From a checkpoint of a small transformer trained on Wikipedia.
Size: width 192, vocabulary 2048.
Architecture: LayerNorm before each block, learned positions, tied embeddings.
Training: a variant of Muon for these matrices, 692M tokens, 5282 steps.
MLP neurons of a small language model. Each row is named by its layer, matrix (up: input weights; down: output weights) and neuron, and shows model dimensions 0-191. Each number is 128 + 32 x the weight over its row's rms, rounded and kept within 0 to 255. Numbers have three digits each.
After each neuron's rows, "fires in" lists the words (lower case) most often at its 100 highest values on Wikipedia text that the model never trained on.

L17.up399:136108098072104142132103184130093106181101091130127108077135170158120132143118129167140101142236109128130167081037148104163099133103086178088120063155133080111148119100189072168157090117130091198126123121124125147150089183101070139094172102144167108121127095198117108149133104168114126164158098181168150091132117126114087104120092179118193095106186166126189171182132155146110058114115111143119149142129094149118112144127120128133154140140142049137160106100136099131168148133172135148153131175073136083150087105153161083123111114172098145158148146098117134123112147063101155118
L17.down399:124094121095186169151122096211161109173144179084151102088141108068120216159135137142137112165066055154139112159076131144099086138126130124106101057117085104103072160156156182142108157129169134159167142131155108111123163111201115172126141097120047148162114111115085072104108115078133094101146108150088218095118155133126091159130169155086125199166112101122096189118167136134116123121151203102133127123150125167084081138132157151100162151146104140120119109137128156135138086101193094119150123179119134145086127085149116143066167185107105107088121145112157120144130123117119145128
fires in: "to", "after", "had"

L19.up354:165093084102116129157142144092109097160178137119153105116138060125123105103158056088179135070108120143180149092129128143123115133107119144098144152188102103123129065134132132122128142206090177119159182150159121100104155107132090178098131078134193083132106199113152127101162152170149170146125077215137097069119138179108119106150147089130111123130111166121094151111184209153100080131088110110123105091157141155090123056097113125163179154136047127124125129122151162088129179115117147142159167128124072116175096183207111085123157157114107110156137137151142155128081125142144141077
L19.down354:106166201098118132098138145136070130107075169088145081175134088129176168195191148136171143117191088165080161148120132126110190157104116143075173081155134164182184120059162160116060101124132114146114097105181095189136115121091157128113153124025155108090156188142164125168115081080146053100114152121089141149106140105171116135110135124097118134160101107164125151126114152109099132146120138138154112111122111116143074076079137174067109098143113134105149138148097085129135115131169140123136193118120077126122143112134139155167147109138121136036141153179135153116137134146112070116
fires in: "in", "of"

L16.up301:156143115097165174158139180138147158113140141151109136125116112101084141147147103087101095150128154136133143076133106134097137148204119126120120153120122081114144109116081158074187117165175145145122104084171083081124191103117127118102088072173145213119155096086095151124139096157185185164090093105212133110089129082117117180107140167139141186085195127182101121155068120208121158137110129130092094165116098113099097167143132144162058132121110085145178172122118185177153106114135110156095146103137153131121174142096076105132065136121129146135102082051118121179121104114103092125
L16.down301:184089155167143149127108108087131118109148162188111153151122128100080136159147051165133128084139137074183135146188107101125158136110122086171111110088131143076078110166145091120164155120196150146076120115164112116144076160139090164115175138155139125099122142158073092162143121151143135127130132099179094195149083150119151116067125173157116105117120111090103106168151197166082098145110091107132146112094180103159158216081098113153009087161169110118095115149129171152141148124112124075127131083135123106170096149079117138129061153131131127090170114156102140109194125169138143112
fires in: "as", "appointed", "less", "more"

L7.up304:098086145171137135108160196169118099100099097109092110063110094161164094108112143072150134131135086081135150114135189066175117178129131103170138124099160176112144146195110107115157051138138165136156121099145116214153139099106128145100094123166120110121077129135151116145090214170171146175100147177170163024114064148160132075111073140166085111114168135159139103138122138105091118141137077173150124189110099126144112103147108129139159141123147162161116159124113123133127135105101156149140152128128105063090135175106192143072163174054093114134134143167134115150129110100139093161
L7.down304:130172131127095148098127122175230092122133174178138060098072162066162084195177128099115120101188101166118125173060129149145094079143173164109127071089083085131129154110136141112163059108145101149122153086122150164111096104136133111154150109084115123120136176125108158135130147174139180132172149085090098104131121073113143122124169153120121091188132150096106122095192093145091137144182134071093133162112169116121129113055138166138084144173137157106087148180124091134140158134198149137140144138140146119124117133183133184117125100125084112185117119098147084086101101151098065139
fires in: "by", "for", "across", "the", "touchdowns"

L5.up53:128172120133111092060139157107078161177205193127186114090111131115164151129146131156171061147101151132154149065173108150117139183137104128148122163104162119136170119132127108124114144117165150156106149116131114127204130102106158127148166136126107133161110169090183141157109109141091155156056118191155115095115141166119175098124133150132158057113111129115079067084143170127084091133170113124073163139103119078056108159082114167100167166151132126154083113104140125113081086062131102112117140074154146128136157094130096126185073126139063095120168162207153121170141098089159126168
L5.down53:119143126069117082169099132112148164183148188135141143143133117113188097165169113145137139186113092145133096061129134149140132146140142148090149118076116221160157132115156140105123152139142119133116170090192112127128149064083122094161153132076061110113081184134177151172162112176140124144099109198117157131115127128121165134158145131111114089111158092140123087060107117106100076177156092085127193142147167166047109128082099130111082154158162119131093163145124048113106115059134065089086107116114146114143104137122086110170153127132118115181153140160175105079120096159190122144
fires in: "on"

L16.up39:082154088058104198114117096137097096151109129147127118150119075117129057091136131122125149151114134100106082084174146063173101171135197120159163083176200149143114195113137110139075121168172119075182095062143102152154136134132176118130156130130133117094077171089146101162113106143182113093130198115136127069127189109061141113112045153177135156145119168117109168123155138095129097143134109166131165162198177094105138087124142129105183133114128114099125142142135138020110101161112126113135127106142117110149089123095135122117133117157124175093117124110106162090156121189148118157
L16.down39:148144100167096233061090135174141119126119147066114098136160196124146102107116124114076164103143109140161101082078100181067112180138106057129117130124105106129158130146163110138159131154103107110090177155161131125164128083118159073133153089168135133121119069173146183092075151121149146153155130091097152139143096137152157132141150120093057177079137130117105125111128178137100135131118078125114098157157130102152132147128191125099141088117039084147076142183160142149056165137177135150162157162090109154127130129150105163129093061100165114127117126208134167173114107124174147152
fires in: "and"

L5.up410:107088125128089119171081130126053119106094108153129154121113074113098073157119156098155099075186106146171103113121127142191101186148073131140132184121148128088098106142128121138116141078174151082119199126126137084146086189151124089130158115111131182119122177090113138155118153127113095101156142181068152171093081172110131152128098111099145039143186121128123115158143145110146212159178130141125122140171134139151101126072176106141197166070102078122108111069178147147080135136163113111122129182144144125139135146099140098091136184132113068138143183098174146076161118104158145086
L5.down410:097117129129122084145193122081108078120107077140093154094133134105161081082112105094048186136070140107180131136105128153138117119098139144129144126114097064172109168086174100119138145104151099132105081141142105201163099119125135132117115088092198110125115175068155129116129140114144123152148164159138142101123088123139143102119168085163078149069175149141125106161094185137171148133092119103132093147172166197143168154137162112192127174146165134137079157156128094127119167139151143102042145152117183144156103140095138194117109100163158175156161191120052081159141132153077088093
fires in: "of", "to", "union", "for"

L5.up282:137108128134119085121130107138112135144141186164162065073127110133136148148133169161143103174159097148186095097122141173123124190090109115095177173106145108150127090143133073177161137126187162104141126117169142145182167112145138072154090123102115112099150134161153089152113120129081143111112176193127161080137121165165154105133176120133101085115170181091128100081204107176119138121142099122085145121135148160067118069120170133161135199074161149091084098090091131111116109081074136143115137124086139118085110077189132147115129103115108050067116085178172061192119096115129136160
L5.down282:104162109120170045139133088179161130136127151161078101146143149097137101107137175132151127180179107155165096157081162152067088153153172141126163131122095114107105168092163178141121172136149099141102140116172146111129133119082174080093131087108101105127123161134101110084123114114176130089132078146124177095116086100154172071165109120068158131123139151126098160083186159113137136142180078087092141110114197140106037079120187147087082113131190080093097165175117133170128133093125103125124102129106129156077104089085134136128148108142146125197212174129139109163149156136189139116
fires in: "for", "on", "after", "born", "overall"

L10.up0:086107107142085069160136177178170077155146141137114205140157070122143138173139112081118120141144141162118080158174158089151106152178108108112084147155088089171142106176067151154070164166160147120177090132102184129154152092092110054133166114136141114135083111126119098193130137145152107132134114126036160119155106135176130151183087068114036158116137112139141177133138080159158130109134091167148099113165109106131134124075133066098098194159077172135086152115103142132113099091140099131136097136133163148094154160120111142085100156135165150093078120100120135131096156160092176153
L10.down0:077194124201145171103177123056086124174120104163133057099081140160087088105107139127164167105159106103200111128120154114076173113192103070145152183100144098214107105135091156105171121128155102082077079118099148093168150153103125120132117119158184103168113123107066090130133099122129170111132176140120189102162126181111159113161122139167096152103115080130160104134112120142111111145115140133072125117131142139102092131130217127135097101167178144109124138083147114126090136149141117173102189077121110082113096160136129109150130142096178121132122205173083082118107139104142128155
fires in: "s", "silver", "website", "crown", "improvement"

L16.up615:110155192080160119080112179139106123142110082103126173083104184126164193109131162215134127114168085147070118183133129121174154133167135138122129108153140156079070103152152055141157125155132098089167138116154160099096116067116153092106127107107110150168100099085121134158101118189105142153135128110156168140118145200113152064130090087133136161179089123176121096125099099152131140133112119137115179076110103100071113146119153127114136111157073161197120129201147185123166171098101116078117136140118124061102115125096111122191149119174122145145121043162127108154150168083105171116
L16.down615:154085158125122037200088129073128106110102167116159106157150172145128113131108138141095121120140157140163113146075069181109106124182150125084170151101105130104163049120070115157141174128091147130111133105119139129130031132106118178125151145167099164153122086208166099105146118095139137103165138067143145140121123112135064091184118163092113091089095098132140147106106080175139150122071158104134148133108126120150177095166100102128125107082087111072195110191177125171142171183150096112163116164140108121112163126113154146143074160169107078180159116158124168171132161126124097111
fires in: "an", "another"

L12.up292:065145136103133113134145133169060119194177133110072137191123188094151115144114111143147142088143078172118182140125135118152127123121190118132139105161139093142140121200155087170110126143124110144116097062135139165124131101154157105110145160112202165091100148131079123077131120215140127097129186130093149136090114131095173194156075146137085108091115152103120138186098091151153098145116127153149106069178122095070134184142123140129108132046066086167115100149110135092196168114163168116185117167092096095103181104070115133117115134138085122155099125167155091103145125116110112166
L12.down292:100091100165104142130134099136136073080172170097116117119166116152131138085147164128152122083115128114115153130126080123130105113133072119103137131183137163091154099143180179199119135109072165132107081109123079136143155129141157124089144182130141089073157143107067096164090093133114063113063114132073145139147118163125129138095166092135144085210154162104106142109120151167104148111066067156170110140160124112110128126205162180111093112144114113124185144118176190169104155204131144136191164092059116166150102143187137101080121095086146080116071142133138121175092124118155107100
fires in: "one", "whose", "each", "same", "some", "this"

L3.up290:132155152132091181116132111142085133188132146120091095136177068123178138119089180112135139170112168101131126178173124116148190193089151108141135170141157098148150092090154060136148172097102126135129146108169071155164095177127116124083127144115128083166098174087135149127121101151103159129146100101170161225156138119198108177131205119095178109080112112061135129119142131132131134121130139145042100147143109141113097125081142164177151098102114153102110092104130130111164161145099097156063133087107125155112154081130145129087145153119107100098070132088144169136076094084220093122
L3.down290:178125150118102136138130147126153175178130147117090147100160098153165136092087126097189155140118160108115071162172150111173142177161161173128119101105146102161131095097083084102124130100134096141110173135150041112098071145177118084158082136129137120184186133109149189142146152143104154164135077065130162135114139095180099153102121163136107139155117160106123129138133180123110155181147177097096098132184122054121140096083141108134148141173162141093157144122061118095139078137055073138079116146112153099168130103124174077066124104139093124110088165144207054136081122118148101091
fires in: "japanese", "research", "north", "medical", "medan", "left"

L16.up238:139092140062174141104101069131104117115152117153108125144077133155099123132155095072166120128162182115108170154068143143168142104155102146146163114120130094151096119136155145128129128137150122125147135144133076124101129170181147080109099114153150154069089131099036122126109154139182085126135151133082170135089172143074124085147165124095156176163124194117095159160140156200125132099136108094162178184087153100157171118104160101181093186053122152128066180153198123086135134146088178126155125113097145086111125124124102116165101123148044124149183116115164183126150127148052098130
L16.down238:207127164156111146112145136103153190173067063152115071200094165126144125146132124137151111140094107158107149076162116099158123148106149138174190132114112139127066161144168090157188091129082095135120190149093122139107119144102092097128117160150099130127102127101043145141160150130146151101089137226110081130152081075128146110124159140165105086130142093105137158144095123067124151154126159141013160124145132179122104102130148131125089127144140063115146152115103141164126091177121109124105134150085167093103113140163113124167096109140173169072133178092150105048138115141145135081
fires in: "with", "where", "which", "after"

L12.up447:152127106096074093081156132167130124169110133176082150109159215120110153147123111115201124104107110118190155119145147131139101144120115166146198101066160197096176162135130154085163107179147133119107170066089101180108117161117188153138152104165104087094154167121128177154141082154101178122143153118090188106126112134103094126114066109146151147112149131067119093094061138096126109122157148151098082141132108101115134111137068127121155144106085181126098078127180109111156194091076075105140123148122184113155131158106132117082092101055111145158172082111136149116116114150182075133
L12.down447:152139116090121117143135080101083145115195101146106194135180159102114064102068122147063122179179070152103082122104144129144093133143137120147166147103093080140136121112154149195137117118109101177154137184127183104137148083155099063132108078130139148169122143106159144124163101147130128136139069163108109142143084127118096156125180148102123148054101181179165127138076164104157212183135109107108131119123153134131112134108135119039096127143174131052112137120115153148094125147163074107139068134126083174117162094129137099116192128082128149100135180161157104179116108140132052157
fires in: "a"

L12.up512:126182103149137061165064121129159148090141145077147165120142085102174124087152151138155090153107121137025126124123150104102150136112070186132081139144090089089162077149113112160142094142097149071130168127109072133139082171101141146110105102157188095148176195096154106106092171150147114100077080151136082159080116067112164160183129123114081107106164147108113129142095116116123190110165146101169091095199130144110090152145146105108132114113115168137157098114152112131055191149159145155157175164152086131095120193185147161132135212101109135106117128119143118167112119128128117107
L12.down512:161166067133159175136128179157126111143128087136117117144170110094138123160139132098152121170125134160108138135068112153098133101111157099196142076064127166191107161103139138149120147131129136118145089112117160176074190076164109133091149138087100133094093158136112124146140112159115094042118122143150099159159123162081123185070126186127135156160154124092135130116161139063108110159172145180100071118099161088164115039141151093101109063147055130088157165107138111153102124077052111142131161115118202094157178194133151104189124131130112125105114111160166138140158075148152111117
fires in: "in", "either"

L5.up125:161132136149161114092174126120162172156130159095049161092134108153166145159167193112108097097147110125192104234183083167131146136080119093126122101118107110122177127130096110156128147142147092102094072143069135152125171135136148099124106089161108126145109095182160091144131065134127167143055103135076152127156179123090148105098104159144111138152122111062120120150135176169113060072123110095114184113065182163179097073099111073102136121142135155180142090112102160090104122148122156135096176089114129102146081119099108171120086110130105190157129112110154115130152151159174104182
L5.down125:141134101087178104203129130107134119209148159161111148127115126107120128180145149146072118134120088144085076191097075115069152130124161089161126129180162188145094113155125126147105162148137100143118088109122113069150108108134102172130112143139101103120158113062133112124169115153152157124114134154116138154150148151112093123152131130127114127133131063136206147137117117170059157109112126153163079132131181156095164113199169167085159171150138116156068084117098094137138086123103094069105075138140173158183088101098150121032089120113133174144146139148184103064082169051155149118
fires in: "have", "died", "history", "research", "activities"

L11.up508:151159106116132127134085126133157137107093108153082107170091143182116157044148128125129084175132116137111119131148209160126163152149121117140135137130098141118173150140219139130095150092126171140171105130140112132078127180094145106117108110167096154122140126169144185109081140130119087126109159090144149107125105138094098090079165136105180109133145112055150112175117136114173101136093087089082071170121097172087191127150076088115061141124067099141148049146187097098078145166110151186122151166174105154103122121135132111132125140094126072172171126118180137191146088069142114197
L11.down508:110139121149107150131083144125168168109113115156131157143128150102091076154119106130156137144096134183124121158080102160098075099072179101117107184161073133141108117114125169111128128131150128128153140156147145117097101142113107130201093135121172106118148141103089095117167131103103133122154091167092118066098102116107122111183108096148159126076139088185102114137077095142107226085165148105098118189098128115159129108195179127150156144103121127131171116111094163128049072165208064119141135073111131190100162115187173116130122116117141222131077187126113176062094139120163117149
fires in: "a", "an"

L17.up191:135121080144113108141121120187137061113142151140134115122114103152143127099131115134089136124168096118179170084125162161056078100097158149149128098143080102129152131180171105098144163118136111135120139127125084160156080086193114087120136194182110162146138102155143143081109148116083130129166155116161142107133088131230116125081152125087148126114090121127160111184188102177105126171174088109088094107138114139106124129153208070139146114163158102122097073103169098136149133082127155080140130110148118200112134131113105091143171173039082114203164190148116163065118099170100121136
L17.down191:186090134103184154113126086160063112067134120194060125103083152100157171154198139115119066188076113192135144171049164118164140091110098109128096100152180135130120157144162163121111116118159161151127127081153132142144130147144156104149080066145173177132128104133107092087091090111171066106120153101107141129142153143140112139218172163140076103176097098151097154154131152126166127173142125100152166116125105103152155111127113130113131095082111154129177101114111131110138093108156091176180106087103100099108090039152151119124157103127157157112091142177117180118177139101127085135
fires in: "to", "reviews"

L9.up340:139085126143082139144107072141115141122153068133139114138119136182142101102125139126155154196097147133134138117183087102160109161168111085158131145097083109126102129128157146093121164163165138152114100107153150073153153153150136110153176189145129114123103170107150080149093149147145123087096120121177116165055123119088210141194102190109122112137099115107148100108124162192066089096166099132109136108118169135078153089039152091165108192142137108091231169115135138145156106100130177155066093164124101129140096079101134104126126157113143112159091104164200102056125132126144158081
L9.down340:136144145168157152138111149160090173206127047066162102135197161107125142128152192091084134106149136114115101033112119139075105094111186133105152176132098044130176121156133128182160099176103164090153168118106183100092161142132139115124131102190129116093133124099141138149120090108135134118093172179184157154109091087097101122100055121110131083117077113107135164171167124119131143107112127085110152176175099116135163137182123121133127149169176134130131127157127113092149150098144074109064187046118120077132124157096146111134140124131145177111153156109110167108097140106141165074
fires in: "with", "which", "was"

L17.up750:109122117097114115117137155181120167148144119075096144090081212178133154119160112183083110126144052154150067096133117112156114102191123112137059153152098092122106115201103123141125096118178104131138089123168152106086056132101139147159101134113129141129145126168128105133160077147145188121145132149127137103168092191106142135121093122115158166141090134144168191190113107138112180126154171110092100153193107080094067079171167142082117085130107076142154086174126105130093226143129149122060112186100147119135091164124129125169136131098096133144107120162081114114084151096173124127
L17.down750:154107049122137121141171083064146097163155117096190120152101090116136135153114081129190149148117118140109148100069115133112133105143162181121156083113113163153053157116118092134102145089066144122120140156098129121102213155110184130084069127132134150112162176140120140150133128069100179079137110099121167130130139156101118057129129117163128088088055144085140139132170144098127149144086095155172138082122174183171114090098098158153126148152111139180116119116092176115172096079173124143190143111103086145168171148157138212136099074127141171130192161122160152134176098121099108114
fires in: "an", "had", "to", "started", "his"

L8.up684:144071119170111117166162148125126081131119137171176142133177139134118086151086094072131132090187086163108116146161081141106149132095160157137074105156117158079143098104133096108115196155105128120170127157157169063119148064111100158109055159140113119101088114120137097127166177154165152149214103100094131076178187122139117135111124114104178156150067147131165112142150073121108124110150115160142145177092124103106117146111107119133155123135080119220112135133084064084165131181090129120198131117072134147170125192091133181086096122123109103145129147097163145156203076139146102116
L8.down684:125147159112125153158180108152122133141153136122116150171117114103120088099103173113121170154114174133173128081112132125113119092099128090189142100052113119102179162131123062139144077099110153123115121115022180162148141131152209164109148172158107133150127092164111124134101121114104085136068114128117090129094102165097130105135124067156145169110098119165113210122152216136115124079090105115150123142114128167163128140145154090138101106126142127099127195085123155144092101185121157101150092086123116128151121078202146156203158144117075164181093158164085149118114178091125106213
fires in: "s", "often", "too", "without", "once"

L7.up698:091142213164117137110187154128153087155139102122168173101097097165110192122121133128134181125197101142119139138130032155101132081115089135157115119128138122100135091094131122156110167170136102141123137043129101097098142123098136103108160135117149138160165125189151102152153159129101084115100163131169152195108074144133103082087156065141152108088099133168124168147086126145138127139149103147051139107125092181100147180186153113133100057079100116205134120128131158185154163177130125125128178166098128105103173178138116083093131043149116155162103124159104128165094099103099158123
L7.down698:150145109104132106128171083178166110172088085082110120070112141159117198138094145150151149227113130137140101112127092137170172059172118094157135115196163123161150118176133060113165126129086103127095135142114125143112103165115121161130140191122179131107153164213134099122115178150130087089101145139057121145093078159129178075144147109155103136145148147121148139093102088121153125130171158110100138097109143052075185108116134099121116127144120104120135105175150137151133144170092149140092117175060108126112127135118137164098119129131044082154169161106086162071060080156152157153
fires in: "an", "another", "anthony", "take"

L5.up754:108142115099171161095168133139198126132182174122152107107190146208124125114134119146101071089117089133132112107145141196084107137141133118110106172121084116107192123140103119108155070081112127088137116117135136092089109158118099125118123112124185112100108148214133109187101123083158126160139107052126163131134123076119093157168124075147135072098172119153105107133142130098163096116110082117061133138142163161044115173155121125119088141171152219143193108152127153116113104130079149116062124117095131125159090140131162118117182130118100074070177166205153135117075144125132115152
L5.down754:160130141134221123093129125122123104123109135170139112113138137121126158073140097100065103128078192109109135119183144157146147139168120127168062177131089097165207093084130138122131102101113169131090112183138183139161106199106190103086090175117116122127133098121113145096098140121180112056060085141077127142092151059151142100125154182168107112155158125159144155143144122179105163099093119136085124138149128113114188110167108127082112106136184107168100153138130093138134140153146109127108130064115117105170123148128088097154217128113125083141115123177125209169076081083108094132
fires in: "a", "is", "an", "has", "was", "and"

L8.up118:131124119113115090096135094130147147095151147141144139051152120163135158190126149204145126168070144136083129160070060131173108098112111105080063145169117101184114133160115107117187177123116129166152100093105097173106140121169093097172209193168095089079094085110117111149108144112160172140194096145136097119074141129100137212128080146129134167134160088134180150159086139195159127140194152090123129137147103078080073081100169118148146116206106128133146100117114117087159101106127176130089163122119112098100114110120147137125106140108126141123158114205080138099119122135142129121
L8.down118:123129175148140117150115107156174143141111140085170113139135140140158112180148128157102080189101119115169156097114136120070143127147160107099000130155124125139057097173160093107119129117081102143129192158147133087176183098134071112090124089033171139102102110141137169115154121119120172144117186092182113090150090172147162139091152118111128104121115110095158126161169129135123085114062123136095109128125113126101148037097184109136188135092096133129208110072168136128157138175187162162118123100102106151182113142136114192136158165099136143126102112111136144139117083103116079127
fires in: "made", "had", "released", "started", "began", "took"

L3.up388:145090157139118160097130190144164158132111067123150114127085086126130062117154160104098086102137076183185177097059078146171131192082063099074160147203094148142123142087153129105135115085130133111171099128122133189189143198155178144133098157165101104118108152120142145110063097138137106131085113151096124116126129090125126139129158158213164145153087054128117173082116202124095153143066112166134119116134087119131114119135149141105139173116158120096148092119133086058136134066101105152137129103043142145092107154136112126120074132135127125137169149138161086098134141165155126142
L3.down388:191144128141163120161089126117085050173103134195149128121131156102099102150093094144115125152115166185161196152027217127139103136192163125109108185128031078137106147086128158136159144139102120122124092094153086098112100160169107145123103140175061127134151157166172125112109132083153166088090149152099166115066122092134063101096119121170148183113112163166157087106144131150146117129095112144161121113138121136204127090110100129144117159099149175083125077075182154096082125105121120117136125132092135110136140183106116143129102135124173146106142158095105131102132109185176121093
fires in: "between", "against", "about", "for", "with", "to"

L3.up341:128152065138133135130186062109100168136138098114166090115147046186144064158098116180143134141092113126082221150053110106114169151154135184114140129173154119147133113139115101168127166054145098180156208139176161109140106153155153144141143195183110105068109155162115140141151155125113124140079102117129120141115136076109132122115164136171094130107081105105119144197151121148130182055144073146093112110148161049084149109082118130096140087123128104131130137133142124097109126116137093178101147167129134115085142099126072141110145174153119160124125087145079133174167104107178090104
L3.down341:130106102129144070123145105070056140121100173107156065132141099130161143117149124156184194191147111166115179210075049098076125123110124163116116093173090134120186047140133104117122136089135073128153146106110135146131077150199148105118130147166116097117123089215076095159159163125124135117088123138083132117152153141099131131162144118143112137205167129111118071129134090169134093127164095106116096142149129136132169137113084143092124109120155156108139087121144130113151116203115074190088176137131154099100146100140125170109148151112133100115114122220112164070077136120169118111
fires in: "signed", "took", "played", "set", "post", "held"

L19.up16:136116088171095173123133104090090090183119139140112162143135148127177179116157082157133120069132080113131112127128070100121097154167056101128074131103180161013133127126165110105122124136131130126134116157132172168154087163107177059124111137140201080139158126112113094146138064141168096112112133087109156118149132168141104150072069159132125108110115156145138122203149128114162152078209121135146118184199161107124140128150149122125086114112140162145118133163090131141141186089080157108118134123079151096143141128156129101144077150109154120095097123185073086073083082168175155169
L19.down16:120126131153131255127122103148088124087148131127166100160160114157167109123170089125167143086085157117146138120147073106094116164141119097128154083077176191068135150134149092148100152124090116121156154150069143103121132151127151068118123099157189130128182120158071157122081154125149174110139081100140128151178132119158098171086096146106110141073127121124095198115116099109140129099240071094115090097181152118152124106119079138117127138097130137115146087144110113156141170097231139122104157129118104143101127120117114152104144143123109087120114204172130117125155073135109120117
fires in: "this", "the", "same", "whole"

L16.up132:142101143135154112134109110103103167134101122143122107149105159163088120110130140148083126141113151164139108065036137167121140103127117162115134128091161136134154154182100124114090100137081141085139172123122136115223072155137140154140058183138173070123066112160152112204123178171152130153161126093151136105133107105128094142133098169118146136103051101066122113063082072131112147158148097127104149132117151110141079128139119094171116128149147153147099070181140189181139165144098084079152101158183070164065097155144153151105146122117096159101108121146141108166101103184123230127
L16.down132:101091146094133145137176121169133139113155082140141156139139176077063147186135159128120095129158115089118124101119125140138104135085122135109135145133089134168058069114119120162152101181156164154127144099119154147057131128087113083122146069078124162135132108155146153099167157115131139123109095109129101109080146129150143139203155110098123147143156116162124102082215121123151116141164154127166113160099147097138107109118093182084179144109158101136097147066083077075100096179176172210124163194032137109177138122130140111092101075072096123202139152139140133123108167132162068175
fires in: "an", "a", "contract"

L5.up153:132118118207187096131055145123126150133130125161138130089155148070174143178160066146112079112181153177121133121167133102190091156099094120108149117158198092150175130155079122073134121105157128118137124109093128129117124109170119135178177119115104152163117116132124070126168075121120162165101134095165172136059186172147086144180110154158112118143188150114136179112128139147131104106119124195147165134141106111122145170163111121154100089138120098189132108107089072100140071074125147123118128104177165090160040123066155157100159092127078108125143141152097077076101141111070100143
L5.down153:122125123188176178158142155173163150126097156166126095090155168092137130094186146127114145169081155118113160141145170116163103139145115146080080158170065112063144129100121087122094014055173081127153132163125150089086179157146077137127155140116104149136135105152041208111127080138154139107107140115160099158141118128152097169129105203104136159134152094161112138085180112059108096117127197123163089127172133095134145088109096066132156114150144152138149118094134138131133137134111164105111162144140162133058104085173155076118162098133096058136153127104127110108106141127159105127
fires in: "to", "can", "may", "must", "would"

L17.up396:097183173141173171088153175164077096170193106085113139156151157140140080149124115087133119167114147149079132081108147129123154115138170121141153142089114069091101099151147120124095124146102124157161166115129069135073161119116114039171145184131112163104190115103099128096108097120107094144133118155133101142101116121113079121130169155166130112130087140140136158179108215142167068087226142138133160107100145064107095100141143075079154155143116161140147130094135164151083157179111168123087169132130130096061130141166114134086066177132142154177128102095105088049140098144137134115
L17.down396:126168115152109178197117131181145154123141148132115108155116163104153100189148126144121152090127092140192121139048097182096138092146107129106160079102081170127126111110055132114114123104128130110150112108113110101168106093158087184179129094170226141105121102157126106130120110142146170098145132116094110144161110127135118132125075103097057149138126145136130163121176095079138080173255167127101161110090133147124150080108120168130108142088133111090093085173133118127139092138154116182096128112155113122129110161112091162162179127088102122124092139112179133121157126104096166119
fires in: "which", "that", "to", "after"

L17.up252:128177082149117087055075089113144080157107132137095120100146150105161132130105168073123140175057085127177080152125078122153073107110165101168107120150129098137188170105125149121075168137134108162109147057116149158120140107144175110123101152135125095155161118124122154107092109157174133104119167187166149149141102145148126102206097122165130131132154086114138141094126168158127073140211122146147136091111160187131135164175081149133078114112112134136093141118131108033149160117099128140153123077102170103094147159105155127080178100123105140186162069121060145097064175102157128176
L17.down252:113053097118144181213138165175101148127115158118077105123063143118115150112123127137140119086198173152112097135041166144080108099105111128132157080089110108096159076177142119111213141148105137102188150170105111125185085144145125125157126121077088106092103173134132147132181110164117120117133096137100125120173120147118092160128153146109169057143164122141082089164146104083128130157209111101148120151162159143188160112110167104141104096169151121124102131100107126154132143137087078137113099084201120178156162074116105127137090146125163135128151105084220169095156119109162128139
fires in: "to", "and", "by"

L16.up143:101153120126107186089134106100131154131160129118065099116167122108139144114099104190163109110087095141128083094184085170203158122160056106116128121091091129093151141211142142194112143149130161182148143143149165133139132094163090104124123128070061080126192150169141176135170115144147140066074143154086135119098105127129100107157150106100161132137100117164133182092117141083124078125162086136134124155171083125079134120146149169185108062152132142130138084136137162118092103134129074163167106149137137120098075144100113108077081135135117134200086087122165072115152140171193122196
L16.down143:142137114111175150076139148160136146112142059121145119079145121117126129141148180092148092120133128184145134069132174120129083164141099169110152144145127076157104083140156077152105146158173168236077129131118080182118147114170167134133155142126068074148103163099151141122088092110149148124169175170157091138194160103149145111118109146118116177144054083151139103141079122152125190220093093090162092172140150152130128071081091169094114102107102108116163166066127139150122087084148115120167114134065112130166182091091130117083184107099102142147095128103122141120116162101145096141
fires in: "on", "by", "to", "companies", "highest", "three"